config = dict(
    num_hidden_layers=15,
    norm_eps=1e-06,
    positions='rope',
    qk_norm=True,
    init='normal',
    learning_rate=0.00237,
    beta1=0.9,
    lr_head=0.00531,
    warmup_steps=269,
    decay_fraction=1.0,
    decay_shape='pow',
    batch_tokens=16384,
    doc_mask=False,
    train_tokens=188500000,
)
MLP neurons of a small language model. Each row is named by its layer, matrix (gate and up: input weights) and neuron, and shows model dimensions 0-127. Each number is 128 + 32 x the weight over its row's rms, rounded and kept within 0 to 255. A neuron's up and down rows have the sign that makes its largest values positive.
After each neuron's rows, "fires after" lists the tokens most often just before its 100 highest values on Wikipedia text that the model never trained on.

L11.gate226 [161 137 107 141  86 140 124 132 100 157 152 123 146 133  95 155 125 143 158 100 114 143 123 164  88 133 145 110 177 100 100 130 133 123  80  95 169 146  99 121 133  94 142  86  79 136 186 125 115 128 124  71 184  98 169 183 161 146 171 202  88 129  89 147  81 139 142  92 161 171 141 130 178 134 155 109  65 109 177 167  88 155 200  79 112  86 155 103 107  78 130 171  93 168 132  25 180 131  92 108 121 144 118 115  95 134 171 114 107  99  88  78 115  78 146 116 124 136  70 154 157 109 127  90 135 158 106 217]
L11.up226 [176 139 107 123 111 145 187 160 102 142  98 126  66 118 131 103 144  76 164 111 110  71 170  73 150 124 108 113 167  72 139 122 114 136  92 145 192 110 109 160 156 122 145  48 140 149 160  95 126  98 113 156 132 112 148  75 131 109 144 146 136 158  76  84  85 102 164 129  52 156 148  93 162  67 153 140 137 111 132 101 160 189 113  98 104 103 128  99 187 121 133 176 115 145 126 110 149 147 126 137 126 169 147 188 115 139 102 144  98 144 108  89  83 145 103 110 147 202  77 129 111 194  80 119 214 168 157 117]
fires after: " ", ".", "/", " (", "-"

L10.gate261 [150  93 148 120 200 145  93 200 179 132 163 165 120 135  88 123  99 141 107 143 105 117 110 137 106 149 194  73 104 161 109 108 109 201 117  89 133 144 109 124  95 140 145 115 199 112 142 130 133 156  28 114 108  72 153 112 104 138  95 135 110  83  84 103 153 128 127 126  99 126 145  49 120 149 149 141  67 149  95  97 107 152 182 140  66 143 124 171  97 156  92 148  80 168  78  81 129 119 148 142 102  66 110  81 121 131 126 156 134 160 102  86 118 119 161 118 109  35 144 164 121 118  71  60 112 140 102 137]
L10.up261 [157 139 155 138 152 125  60 103 179 124  79 119 104 184 132 197 157 157 177  87 146 129  86 124 178 160 171 200 100 160  95 122 155 177 103 152 161  86 144  79 121 143 122 103 148 101 146 110 122 177 134  56  72 102  98 157 101 152 126 186 123 122  91 117  96  77 146 153 150 137 116 118 105 199 126 124  65 136 125 155 147 126 138 120 120 125 110 143 114 124 121 177 132 183  72 128  91  60 177  68  65 106 101  80 125 106 152 103 168 157 120  85 159 141 167 142 119  81 113 142 128  82 180 143 164 128 140 136]
fires after: "9", "0", "1", "2", " comp", "8"

L12.gate310 [147  72  99 157 100 125  97 111 142  97 107  96 151 159 105  94 107  87 191 144 130 116 116 119 109  81 135 113  99 116 100 137 123 157  92 157 124  94 143 134 190 107  78 121  90 165  90 179 155 117 101 140 149 129 130  89 118  66 154 205 122 168 123 210 145  92  83 108 102 101 124 133 133 162 144 145 113 100 146 128 180 145 118 118 111 120 139  98 136 143  66 130 118 159 192 115 130 140  89 191 173 199  82  99 115 138 121 138 118  44 173 122  95 110  99 163 150 170 183 120 158 132 141 156   0 120 120 129]
L12.up310 [202 166 150  64  79 127 131 138 182 148 119 169 113 167 154 153 150 108 123 162 133 160 123 100 119 104 141 158 130 146 184  94 145 151 145  97 146 136 135 112 124 165 178 146 152 134 155 110 163  49 150 151  95 110 201 113 129  88  49 150 150 163 154  64 144 104 133  86 198  81  98 111 172  98 138 129 133 136 126 107 170 121 120 138  68 197  74 132 116  90 186 164 166 168 147  91  95 143 118 117 143 133 102 103  89 129 170 102 113 135 139  80 125 148 157 154  75 142 123 125 141  91 120 147 117 140  98 127]
fires after: ",", " ", ":", "9", "dy"

L7.gate94 [158 160 179 114 186 130 112 105 117 153 147 129  93 141  85 104 125 116 115 138 130 126 108 155 106  70 135 122 104 151 107 133 149 126 101 142  76 172 199 172 134 115 114 128 126 104 139 149 109 127  84 124 125  91 149 112 195  44 179 159 105  80 121 109  71  71  99  85  64 127 112 107 143 156 129 114  85 126 173  78 152 149 149 100 183 112 133 140  66  45 109 145  94 173 124  86 147  54 125 180  97 100  77 143 158 124 113 112 110 113 133 119  80 145 116 128 123 110 133 103 215 122 149 107 141 148 128 164]
L7.up94 [154  94 180 153  96 149  82  95 157  99 142 156 105 129 123 115 191  97 155 102 172 194 147  90 171  81 141  62 139 100  93 183 130 215 168 140  80  80 145 161 109 106 164 191 154 106  79 159 103 110 112 114 175 180 130  64 169 174 107 117 147  93 108 113  87 131 113 134 166 122 120 120 147 170 152  78  86  52 148  97 164 126 102 152 163 107  67 130 137 118 161 191 119 134 112 118 153  70 116 134 140 132 157 109 177 153 138 114 155 179 142 140 162  99 172 117  84 114 158 140  95 130  72  96 152 145 110  97]
fires after: " ", "\n", " (", "k", ","

L6.gate267 [ 55 139 155 138 186 140 143 154 105 159 139 146 138 128  99 143  85 177 155 189  72 120 104 163 209 149 141  98  78 149 152 146 126 129 174 119 107 107 171 164 145 147 110 103  99 166 171 111 118 119 120 151 166 148 135 151 144 169 153  79 158 141 103 133 121 119 168 120 127 150 113 134 134  67 148 145  66 136  77 119 163 106 161 102 118 112 158 139 171  70 110 103 170  94 159 118 178 160 105  85 180 117 167 123 147 147  82 153 135  97 101 132 158 106 148 150  69 162 156 118 117 112  84 108 137 148  86 176]
L6.up267 [138  68 165  84 198 156  85 129 205  97 119  69 145 172 127 127 138 166 129 113 137 178 110 122 170 187 117 142 122 121 135 144 109 112 114 102  90 105 132 116 157 123 125 128 164 122 117 100 186 174 132 104 138 129 115  94 206 181 124 119 122 145 126  52  79 123 144  95 130 116  99 144 101 105  95 173 140 112 130 136 207  73  76 195 105 130 134  72  82 119 118  41 189 112 121 127 100 142 121 130 120 131  98 141 118 122  97 115 105  81 118 138 113 160  77 135 104 138  96  97 153 110 110 117 164 171 110 123]
fires after: "0", "9", "8", "7", "6", "1"

L10.gate315 [ 91 138 135 161 131 188 112 133  88 128 166  77 188  81 142  89  95 105  69 149  88 133 115 122 133 146 110  90 109 171  44 120 163 101  66 157  72  89 135  98  95  87 122 147 111 123  71 146 134  85  97  96  84 137 109 107 183 100 119 130  89 125 116 103  82 101 134  90 174  92 156  84 113 164 122 199  79 136  93 135 119 139 147  79 110 153 176 119 137 116 110 111  99 142 160 112 102 189 164 109 148  82  80  92 167 112 143 123  88  63  97  69  95  92 149 115  95 104 160 144  84 137 126 154 114 162 117 146]
L10.up315 [165 131  97 176 121  74 142 123  95  96 130 170 121  67 178  87 160 156 152  89 162 129 112 186 160 119 142 131  99 184  84 124  97 141  87 103 159  87 136  70 119 146 162 101 151  90 176  98 127 119 137  44 141 153 134 146 109 167 121 110 118 150 126  99 126 124 125  47 140 108 154 129 103 154 116 150  82  87  83  80 155 104 186 107 120  96 157  76 158 135 167 124 161 153 144 142 178 109 163  99 141 174 134 131 140  55  99 187 111 163  79  77 139  75 189 141 167 132  66  78 157  94  86 126 166  96 110 143]
fires after: "0", "9", " Running"

L12.gate108 [188 136 151 160 115  75  51 105 131 155 150 164  90 143 120  77 109 101 130 170 129  94 124 118 153 111 146 125  82 135 134 117 118 167 104 140 152 119 161 170 177 162 185  96 150 154 123 100 136 122  71  98 121 123 128 142 192  91 113 112  78 186 141  74 106 117 112 111  92 126 155 134 131 106 117 154 102 130 147  94  71 112 211  76 105 169 110  83 154  72 135 115  96 100 172 102 182 141  49 137 126  94 104 147 212 146  99 108 117 143 111 107 127 145 138 104 163 123 163 190 116 141 162 105  96  68 165 124]
L12.up108 [111 171  77 163 176 164 152 124 110 170 123 102 155 124  90 114 124 139 161 213 138 147 104 182 163 148 134 120 154 187  99 173 145 112 127 115 175 135 131 107  78 169 195 188 130 125 114 114 124 107 145  94 100 132  87 138  71 130 109 142 117 146 149 112 149 105 175 153 149  92 159 114 136 153 108  93 141 169 149 109 155 112 185 128 126 174 108 126 115 146 103  36 127 179 108  74 138  95 132 144 109 143 136 119 129 116  70 140  53 162 149 138 109 162 115 172 107  63 119 183 104 165  90  83 158 160 118 171]
fires after: " ", "1"

L8.gate259 [186 154 191 120 113 103 136 141  64 152 141 118 118  78 111 129 162 162 140  93 120 143 142 138 169 131 162  62 106 182 115 127 131  67 127  91 112 148 167 118 139 122 157 154 200 110 120 132 119 101 122  81 130 144 149  39  85 126 166 168 118 109 141 136 120 141  82  78 160  99 164 112 156 113 156 145 132 180 125 142  94 164 153 178 106 132 132 111  92 120  80 164 150  59 153 147 106 133 137  83 124 150  97 130  57 149 106 152 128 162 164 100 100 103 133 111  89 199 137 102 128  96 155 108 104 139 129 169]
L8.up259 [202 103 145 142  77 124 101 161 144  71 106 109  99 117  92 166 148 105 158 112 137 107 131 105 138 150 139 150 127 153 112 104 131 125 108 100  99  98 120 102 136  86  64 112 106 129 152 112 172 175  86 149  92 156 120 141 140  91 118 119 166 109 142 126 182 162  79 148 164  87 137 113 132 171 244  74 140 149  98 128  92 138 117 108 104  65 176 151 121 135 116 112  58 145 132 152 201 176 153 163  67 118 153 179 131 145 139 176 110 122 167 126 138  89 133 143 106 168  89 123 116 166 141  95 113  77 113 140]
fires after: "–", " (", ":", ")", " \""

L11.gate29 [179 107 172 130 131  96 127 190 106 174 152  99  97 170 166 142  97 115 105 121  79 144  99 206 173 155 173  74 132 128 103 136 114  63 119 116 111 132 202 165 161 108 127 132  76 122 157 141  91 211  81 105 112 120 149 150 137  95 195 159 106  97 168 112  84 150 141 159  89 103 103 108 139 142  55 147  89 149 152  77 116 150 189  75  74 115  95 122 121 132  73 114 138 180 106 147 201 101 132 108 128 163 120 146  90 130 129 142 140 119  76 104 139 134  54 141 160 168 156  78 119 137 152 141 103 143  76 154]
L11.up29 [135 124  94 152 148 101 155 117 134 173 100 115 170 194 115 165 115  90 120 113 131 106 128  89 124 107 191 133 165 127  85  86 103 104 166 171  73  94 147 163  62 130 129 124  49 119 124  94 153 131  75 131 142 121 138 105 171 138 158  84 115  91 105 140 145 113 131 175 114 103 192  74 114 166 115 111 160 105  66 138 121 137 124 100 110 120 137 167 133 144  73 146  83 155  46 140 203  78 100 146  72 112 127 164 150 132 150 112 153  92 149 103 114 159 176 130  82 136 138  99 136 124 188  73 135 102 147 118]
fires after: " ", ")", ",", "=="

L12.gate259 [118 158 117 196 112 128 126 131 180 148 149  91 137 128 136 118 155  92 159 123 129  87  71  81 166 133 124  97  96 159  97 105 111  89  48 103 134 166 185 130 161  92 116 173 116  97 174 132 138 118 109 136  85  97  89 100 122 117 158 157 107  96  76 139 127 112 148 118 114 158 197  61 134 145 130 134  90 111 107 156 170 119  91 116 133  92 181 167  96 151 105 132 180  80  83  88 126 126  85 143 129 193 136 151 156 204 167  96  99 166 130  75 120 154 103 137 102 138 115 121  23  91 145 111 136 119 104 136]
L12.up259 [200 103 126 150 103 129 162 152 115 199  14 130 130 122 152 126  88 161 113 134 118 126 124 125 192 108 154 143  75 151 115 141 123 113 132 131  66 126 160  87 143 141 136 162 111 112 177 122 136  90 139 116 140 147 149  95 125 137  96  96  70 103  97 149 167 201 153 110 176 166 102 113  78 135  94 194  91 138 112 144 131 112 141 111 137 154 132 119 151 146 180 102 132 103  98 172 144 118 139 155 152  72  99 112  76 172 161 136 110 122  70 110 158 146 189 122 115 170  88  39 120 101 100 106 140  89 197 142]
fires after: "1", "0", "2", "7", "9", "8"

L10.gate126 [119  75 127 127 109 100 168 132  93 169 121 144 103 103  98 103 101 162 138  55 108 165 105  88 134 130 137 129 127 142 121  64 182 163 103 104 134 150 174 160  81 106 146 124 172  54 182 127 149 105 133 136 119  55 156 143 146 107 232 120 106 122  50 124 144 151  63 134 109  97  71 147 120 129  96  93 123 110 189 148 132 137 111 100 145  82 106 190 131 122 118 165 115 147 131 102 219 158  63 132  99 114 111 159 152 103 155 144 148 107 120 102 106 126 117 164  82 109 205 139 128 111 105  95 118  95 138  68]
L10.up126 [117 175 144 152 170 106 119 112 175 140 134  79 148  82  65 134 102 124 125  93 157 135 109 106  81 110 167 117  82  98 160 122 131 152  80 116 123 133 126  73  57 154 162 111 174 146 114  66 121 140 122 100 112  87 124 109 114  93 153 109  95  95 103 137  61  55 115 118 152 129  93 152 130 173 134 121  90 151 190 137 169 145 146 170  80 169 144 128 146 123 158 159 213 128 107 130 120 131 119 184 113 147 121 149 153 116 124 139 113  63  74  88  96 100 150 130 111 158 152 157 149  70 125 148 150  85  91  77]
fires after: " ", " =", " No", "\n", " ("

L12.gate7 [146 104 137 159 167 103 145 191 126 195 151  89 116 150 109 116 167 160  55 160 106  99  67 151 123 101 122 167 184 156 104  90 112 111  91  96 136 149 126 131 102 171 126 128 165 160 136  98 140 155 120 136 154  77 180 146 187 144 138  58 119  88  72  84 181 136 197  96  76  82  88 141 130 100 144 139  89  98 155 145 133  94 109  83 127 109 125 125 107 139  80 151 118 143 117 126  96 132 122 125  82  94 127 180 120 127 148 158  69  97 119  89 134 144  97 144  92 128 159  89  96 136  62  99 108 167  59 140]
L12.up7 [183 117  80 156 192  87 145 111 149 183 136 182 103 106 152 137 128 157 148 122  99 183  85 131 110 155 112 175 199  80 132  86  94 127  96 140  98 144 134 156 102  67 152 147 175 105  73 136 131 205 170 149  85 127 100 168 133 146 117 105 115 114 122 124  74 149 167 115 162 123 109 165 155 105 146 161 126  98 173 140 168 128  69  51  70 163 204 100 150 123 122 124 170 191  86 156  96 158 130  93  95 120 131 190  84 121 153 105 132 145  61 131  82 127  96 135 123 176 133 133  97 124 108 159 140  98 119 140]
fires after: ")", " is", " =", ","

L12.gate219 [ 91 155 189 129 125  58 136 103 132 154 148 107 160 189 137  84 203 100 175 130  81 140 130 125 141 170 144 151 111 143  67 102 114 136 156 117 177 130 132  93 178  90 133  77 153 118 160 138  85  75 130 141 146 150 145 160 147 152 176 156 120 105 175  93 150  94 152 168 119 129 166  95  77  98 163 107 123 129 120 153 165  85 223 129 106  74 121 155 152 126 125 132 163  94 135 105 156 121 122 162 140 182 159 120 137  68 134 232  94 156 156  93 124  85 169  99 124 110 136  95 145 113 149 157 113 179  59 135]
L12.up219 [156 114 119 167 202 103 146  83 132  66 151 156 149  57 147 130 111  77 130 120 115  64 126 149 125 107 132 146  93 151  68 106 161 111 133  90 106  90 160 126  89 196 155 144 122 152 202 120 110 120 154  69 139 173 125 101 161 131 159 142 168 132 127 144  90 112 129 141 142  47 161  99 114 148 156  99 160 184 188 139 163 120 107 103  92  95 106 157 169 131  99 109 136 169 148 141 129 119 106 208 185 112 160 186  97 158 136 122 168 108 142 140 174  99 127 152 115 177 166 114  83 134 141 132  99 122  86  85]
fires after: " ", " \"", "-", "\n", " ("

L7.gate132 [101 152 133 198 118 158 102 128 121 171 176 104  86 114 127 161 136 135 102 151 104 181 119 203 152 124 122 126 129 137  95 127 164 110 146 149 106 164 178 110 106 151 102 106 158 107 162 136 114  88  66  51 163 139 129 122 146 101 110 159 130  97 118  59 148 117 124 121  78 130  46  88 164 117 144 196 111  99 138 139  96 120 136  36 122 126 162 130 119  93  93 174  71 135 141 145 144 149 131 179  70  71 103 176 128 125 107 113 101 112 210 109 146  98 129 166 131  82 154 142 151 161 153 157 144 157  49 173]
L7.up132 [144 121 105 160 131 136 116 151  41 122 118 100 146 162 124 188 107 100 157 159  81 197 115 142 141 121 150 163 146 165 124  77 137 111 165 150  73 125 151 115 188 153 143 131 167 112  53  92  69 137 132 129 120 114 112  99 176 120 172 204 102  90 109 109 106  91 127 124 119  74 129  81  73 101  90  79 100 121 108 136 177 107  89  91 118 201 120  70 109 127 124 155 142 188 180 107 128 154 184  87 156 108 107 121 135 146 106 151 170 111 147  94  85 100 144 187 151 137 103 164 181 139 130 116 158 144 175 124]
fires after: ",", ".", ")"

L11.gate151 [ 71 103 189 102 161  93 139 110 111  99 149 176  85 163 120 110 138 130 116 110 141 144  80 189  84 193 155  97  97 152 109 153 160 120  63 141 154 124 173  77 145 187 203  82 105  96 130 169  92 125 113 107 140 151 131 110 110  79 147 124 141 101 128   9 182 100 103 117 114 124 119  87  79 164 114 151 157 155 154 154 157  84 169  60 103 100 120 140 124  87 156  99 147 102 161  91 148 170 123 119  78 132 104 160 149 141 104 149 136 110 131 125 137  83 102 114 126 104 112 115 147 161 158 105  87 146 111  94]
L11.up151 [154 140 143 111 114 133  85 126 170 111 121 148 128 139 145 130 158 124  81 144  94  96 114 199 157  80 158  72 146 141 150 126 110 140 115 157 172 148 110 135 145 135 140 124 108  87 152 135 121 104 133 152 118 129 142  86 142 127 122 111 174 133 117 134 116  51 156  89 133  61 126 145 136 136 113  86  85 143 161 204 145  87 152 107 161 175 134 106 124 187 123 189 147 207 126  93 159 155  74  74 158 150 105 162 201 129 129 143 194 132 106  93 138 111  89 117 134 134 115 157 111 122 100 155 109 120 147 104]
fires after: " ", "1", "2"

L8.gate287 [118 131 132 116 133 139 140 162 156 175 144 109  99 124 138 132  65 132 103 124  49 143  49 134 139 128 128 112 106 203 106 105 152 102 100 150 156 134 183 155 137 102  70 126 115 103 142 129  93 117  96  99 133 136 124 167 197 113 128 169  71 111 102  58 163  88 127 153 123 112 126  87 140  87 110  48 120 156 128 105  49  92 131  91 126 158 113 108 108 102  99 163 137 103 125 108 125 121 195 190 170  99 122 150 104 169 101 122 115 144 114 115 120 146 104  70 126  91 172  76 143 145 118  56 122 142  65 149]
L8.up287 [147  88 140 112 102 126 171 152 132 157 124 134 118 120 164 117 123 150 127 139 146  88  86 103  97 137  59 168 110 116 177  98 208 123  90  99 152 137 173 157  79 139 143  86 123 152 171 104 114  87  90 153 154  95  94 163 161 144 113 133 100 147 122 100 112 109 123 143 159 128 134 115  76  83 115 156 133 121  93 111 122 109  92  89 106 170  89 103 139 129  84 159 101  67 126 181  88 106 161 118 111 101 190 171 132 137 128 129  92  94  96 134 122 170 119  98 116 105 215 103 126 162 152  41 117 172 112  59]
fires after: " |", ")", ";"

L6.gate90 [129 119 127 121 148 111 139  87 142 118 161 141 117 137  83  59 155 131 169 134  94 115 118 183 143 121 113 100 117 158 197 147 154 148  68  73 178 109 159 123 110  97 147 102 101 175 166 112 134 151  77 119 138  83 140 103 130  24 209 154  97 102 129 112 125 124  99  89 139 175 171 119 126 137  87 113 130 107 173 106 111 162 117 122 118 119  96  83 106 142  93  82 121 114 154 138 147 134 130 146  84 193 139 118 140 179 146 101 151  69  94  90 110 148 118 167 145  97 182 128 104 117 124 128 118  67  90  96]
L6.up90 [110 121 128  87  68 138 150 106 142 159 114 140 159 122  55 126  96 134 125 122  90 140 162 186 126 113 129 141 117  86  88 145 142  81 163 138 142 147 124 162  73 128 122 144 125  89 120 157 167 131  65  92 108  87 143 131 112  77  71 209 145 155  90 192 173 125 136 145 145  77 123  58 165 102  51  38 110 178 120 137 166 125 107 135 123 170 108 151 131 108 108 159 173 168 101  95 116 158 114 158  87 168 183 160 135 103  88  99 163 109 206 110 143 123 115 124 110 160  99 142 134 158 136 135 101 128  85  98]
fires after: " "

L8.gate176 [164 139  95 112 144 123 207 148 132 122 140 148 101  64 106 144 148 115 144 181 125 117 118 119 131 192 133 191 180 120 168 110 145  66 102 155  95 142 176 147 105  65 116 109 131  87 158 171 112 102  84 124 102 122 134 228 193  71 136 139  95 117 158  86 113 103  94  90  80 105 101  95 147  88 146 131  78  97 139 131  89 135 162  79 144 111 152 190 108  71  95 131 128 121 176 124 143 111  94 123 105  97  85 157 112 100 205  98 113 118  97 121 134 128 127 132 126  50 133 102 156 122 110  96 107 114 175 127]
L8.up176 [135 166 107 157 153 168  90 179 175 126  87  69  74 115 152 155 153  97 141  88 143 116 129 117 165 119 106 168 159 122 156 147 141 146 110 109  98 132 150 143  76 125 124 146 178  99 104 125 118 179 112 153 104 116 137 126 151 158 153 150 156 174 176  91 130 104 100 173  49 111 127 152 150  96  64 128 128 142 115 105 126 202 124 152 140 124  80 130 108  65 125 123 141 173 131 166 130 135  93 167 135 121 120  97 163 110  65 141 101 140  61 147 101  92 147 124 139  72 150  90  95  81  67  98 180 153  69 105]
fires after: " =", "-", " (", "\n"

L8.gate62 [157  60 113 117 103 143 155 143 195 127 136 102 112 109 143 111 126 147 122 163  88 102  86 115 128 133  84 130 139 150 134 139 198 105 145 115 158 133 184 102 129  88  99 124 105 115 175  82 118 108  78 114 147  55  67 219 194 145  89 178 131 142 156  87 120 144 138 143 147 133 145  85 106  72  85 106  85 159 129 124  94  74 128  89  96 154 114  93 126 153 139 143 150 136 155 178 120  63 156 125 178 103 157 133 139 150  79 120  85 110 121 113 115 114 147  46 137 110 190 113 104 158 127  62 132 160 113  85]
L8.up62 [ 76  89 135  95 108 148 162 153 187 147  93 133  26 133 145 117 143 174 128 160  92 100  81  97 117 144  82 117 151 130 107 122 195 129 120 124 159 143 160 124 147 137 119 170  76 125 142 105 137 121  95  85 154 103  78 208 174 130 125 117 101 131 148 108 104 129 149 146 122 136 130 133  90  41 121  86  85 166 128 153  98 142 135  88 146 150 117  61 167 126 106 168 100 126 164 152 148 119 166 101 140  87 189 156 111 128  89 131  53 137 100 143 155 124 149  92 136 108 208 101 138 144 146  43  80 147  73 112]
fires after: " |", ".", ")", ").", " May"

L5.gate10 [138  74 111 132 141 157 177 118 154 159 133 107  80 138 132 114 146 171  66 152  55  94  65  69 157  91 105 161  57 201 104 104 145 132 107 115 203 174 133 204 107 170 125  80 119 146 126  82  83  80 142 105 132  88 145 154 161 109 122 142 112 122 125 143 105  88  87 168 134 128 148  76 123  85  96  79 160 141 178 156 110 133  91 135  86 188 129 112 114  99  89 128 154 148 101  92  90 131 190 141 128 117 156 127 167 169 152 134 128 126 175 138 185 127 168  99 156 115 166 103  99 133 129  77  78 167  44  83]
L5.up10 [180 105  95 138 104  71 226 169 158 156 117 116 159 121 142 138 119 167 100 137 115 111  84 157 121 115  85 175  98 154  96 150 171 130 139 136 164 169 126 161 129 142 148 119 139 121 101  82 126 126 119  85 113  77 104 133 220  93 117 125 116 118  95 157 166 121 115 168 132 139 180 105 107 103  96  97 116 101 116 130  61  89 154 151 145 132 107 100 123 109  75 125 131 149  84  99 108 101 197 116 133 119 148  98 114 121  90 177  59 163 134 156 119 116 127 101 110 112 161  82  90 166 103 103  79 162  86 135]
fires after: " |", ";", ")"

L5.gate203 [126 108 207  98 142 132  86 165 118 102 173 123 112 144 135 112 151 135 178 142 100 138 120 132 168  65 135 141  75 212  88 128 127 163 143  93 128 103 107 122 144 196  97  84 139 122 179 145 175 150 111 175 170 104 155 130 128 105 147 100 150 111 126 153 114 128 119 108  46 109  93  85 130  92 100  99 134 122 131 101 112 115 141 167 100 115 208 154 112  88 192  91 177 136 157  91 110 125 146 121 144  97 152 109 163 222 134 178  93  90 155 172  99 167 179 130 113 118 166 161 162 146 149 108  87 151  91  82]
L5.up203 [124 142 124  88 150 112  98 104  81 154 130 114 135 132 113 108 162 168 152  72 124 110 137 151 162 117 129 152  95 134 119 136 104 133 149 139  99  74 107 135 151  99  65  91 151 144 107  81 164 120  67 133 195 140 105  81 121 130 149  80 112 162 138 113 117 145 118 102 146 135 147 108 148 130  99  99 123 122  66 136 109 115 114 171 159  79 139  99 127 168 154  40 181 115  94 128 103 136 165 120 204 157 127 132 160  73  61 113 138 110 190  68  99 147 191 177 144  80  94 140 119 185 128 112 175 126 124 138]
fires after: "0", " St", " J", "D", "9", " D"

L8.gate267 [129 191 136 170 163 158 104 143 115  78 137 141 132 165 138 156 111 135 139 119  88  96 153 125 189 163 153 144 135 139  85 100 116 166 102 201 119 142 176 138 145 152 120 151 113  46 151 148 158 145 118 111 139  87 131 127 226 139 169 162 162 121 186  95 151 180  98  89 177 110  78  92 106 134  79 159  88 170 145  97 161 118 159 155 140 132 116 109  55 100 118 108 145 135  94 109 159  97 168 186 172  81 139 118 130 138 155 141  85 109 145 135  71 124  62  68 127 102  76 163 129 103 155 140 118 168 115  82]
L8.up267 [108 123 162 180 170 139 119 134 156  37 202 120  90  87 110 148 103 152 117 119  97 149  54 161 169 134 138 111 143 131 136 136 175 142  59 113 167 176 111 121 117 194  88 133 131 128 187 167 135 105 111  76 145 194 130 159 157 136 116  80 147 122 173 147 147 151 158 125 188 143 180 128 101  74 138 106 118 130  84 120 161  49  82 110 140 186  95 116 162 200 137  75 112 132 151 105 141 129 135 102 108 116 117 138  82 139 134  78 102 134 120  78 125  91 164 122 152 133  96 185  93 209 110 130 151 106 109 128]
fires after: "9", " ", " In", " in", "In"

L12.gate278 [131 154 139 160 183 140 127 115 139  78 127 117 102 181 120  67  93 184 127 131 129 157 104 166 149 179 181 145  74 172  98  80 166 106  65  99 132  73 140 102  87 154 172 143 123  62 176 128 101  93  90  87 106 122 206 198 150 122 144 134  79 149 151 139  76 120  58  85 119 134 136 147  98 135 126 116 139  69 154 108 139 135 123 119  73 128  69 125 142  90 138 123 113 128 133 127 145 134 114 110 114 111 134 100  86 161 180 110 127 137 128  74  53 122 143 132 149  94  84  87 210  95 104 123  84 145  69 164]
L12.up278 [108 112  78 138 163  70 109 138  83 130  69 168 150 150  64 111  89 161 109  86 183 114 108 122 160 172 136 121  72 116 172 121 133 134 122 110  76  52 129 118  93 189 125  95 149 108  95 113 100  89 125 117  81 170 144 137 153  90  90 132 134 220 112 106  63 140 124  88 189 170 122 179  74 159 125 128 121 109 114 145 148 129 118 126 129  87 110 128 116 145 143 137 116  93 114 142  92 160 178 135 148  87 142 134 126  80 102  89 160 142 161 100  82 173 131 212 118 186  79  83 172 163 128 148 150 114 132 155]
fires after: "\n", "1", " (", "9", " "

L12.gate42 [ 87 120 148 159 162 137 112 162  68 140  95  24  99 142 139 116 127 122 163 159 128  91 146 137 137 109 141 156  94 139 136 182 151 106 178 155 144 130 130  38 133 139 155 106 116 111  78 186 133 133 151 123 133 108 133  90 187 121 103 169  83 137 125 126 117 144  99  71 182 109 178 127 166 123 139 171 103 165 199  87 117 157 127  72 149 140 107 122 174 123 100  59 141 111  96 103 114 162 134  91 118  49 101 147  85 110  94  66 154 113  93  94 142 117 122 136 132 128 104 130 169 141 167  97 184 107 115 168]
L12.up42 [110 151 132 125 152  82 108 186  64 179  83 114 127 101 139 105 110 127 125  95 143 104 124 127 219 163 132 150 151 169 117 116 123  54 134 214  78 146 126  93  99 151 133 120 152 109  94 144 163 133 106  71  93 121 126 132 119 144 146 105 131 161 165  95 156 188 112 106 119 105 160 111 127  86 155 123 170 147 174  85 126 159 180 149 105 155 153 124 166 112 142  92  88 125 120 100 100  98  66  72 125 133 122 158 116 109 163 109  95 109 155 138 135 149 149  58 135  87  93  77 150  70 112 103 162 130 201  93]
fires after: "1", "0", "7", ".", "6"

L8.gate154 [117  72 138 174 127 104 147 149 122 125 193  79 127 143  86 139  95 128 117 188 121 103  91 187 144 111 138 108 159 131 112 150 154 124 151 125 139 122 124 113 123 164 134 144 121 117  98 169  96 135 115 147 155 161 140 121 145  93 129 101  84 121 111 146 173 153 103  73  61 109 116 196 105 129  73 161 134 160 106 115 151 171 183  73 103 179 138 114  85 146 165 132 148 135 153 119 162 110 159 219 214 123  85 128 157 168 106 124 113 100 127  97  92  75 103  99 103 111 177 113 201  99  81 100 111 134 115 119]
L8.up154 [ 89 133  74 145 119 120 139 110 155 128 119 127 125 100 105 156 135 102 124 174 150 117 121 159  85 148  59  85 144  97 119 134 218 124 126 124 105 115 129  82 150 119 146 114 174 147 124 153 131 187 169 127 122 153  63 138 169 146  80  34  96 135 157  80 121 213 107 121 105 121 136 160 113 112 155 188 123 127 138 104 128 125 103  65 178 167  97  47  97 174 164 168 158  93 126 205  55 182 156  97  87 119 116 166 113 109 119  88 128 150 126 137 129 151 154 144 100 101 176  81 116 127 131 103 152 176 114 125]
fires after: ",", ":", " is"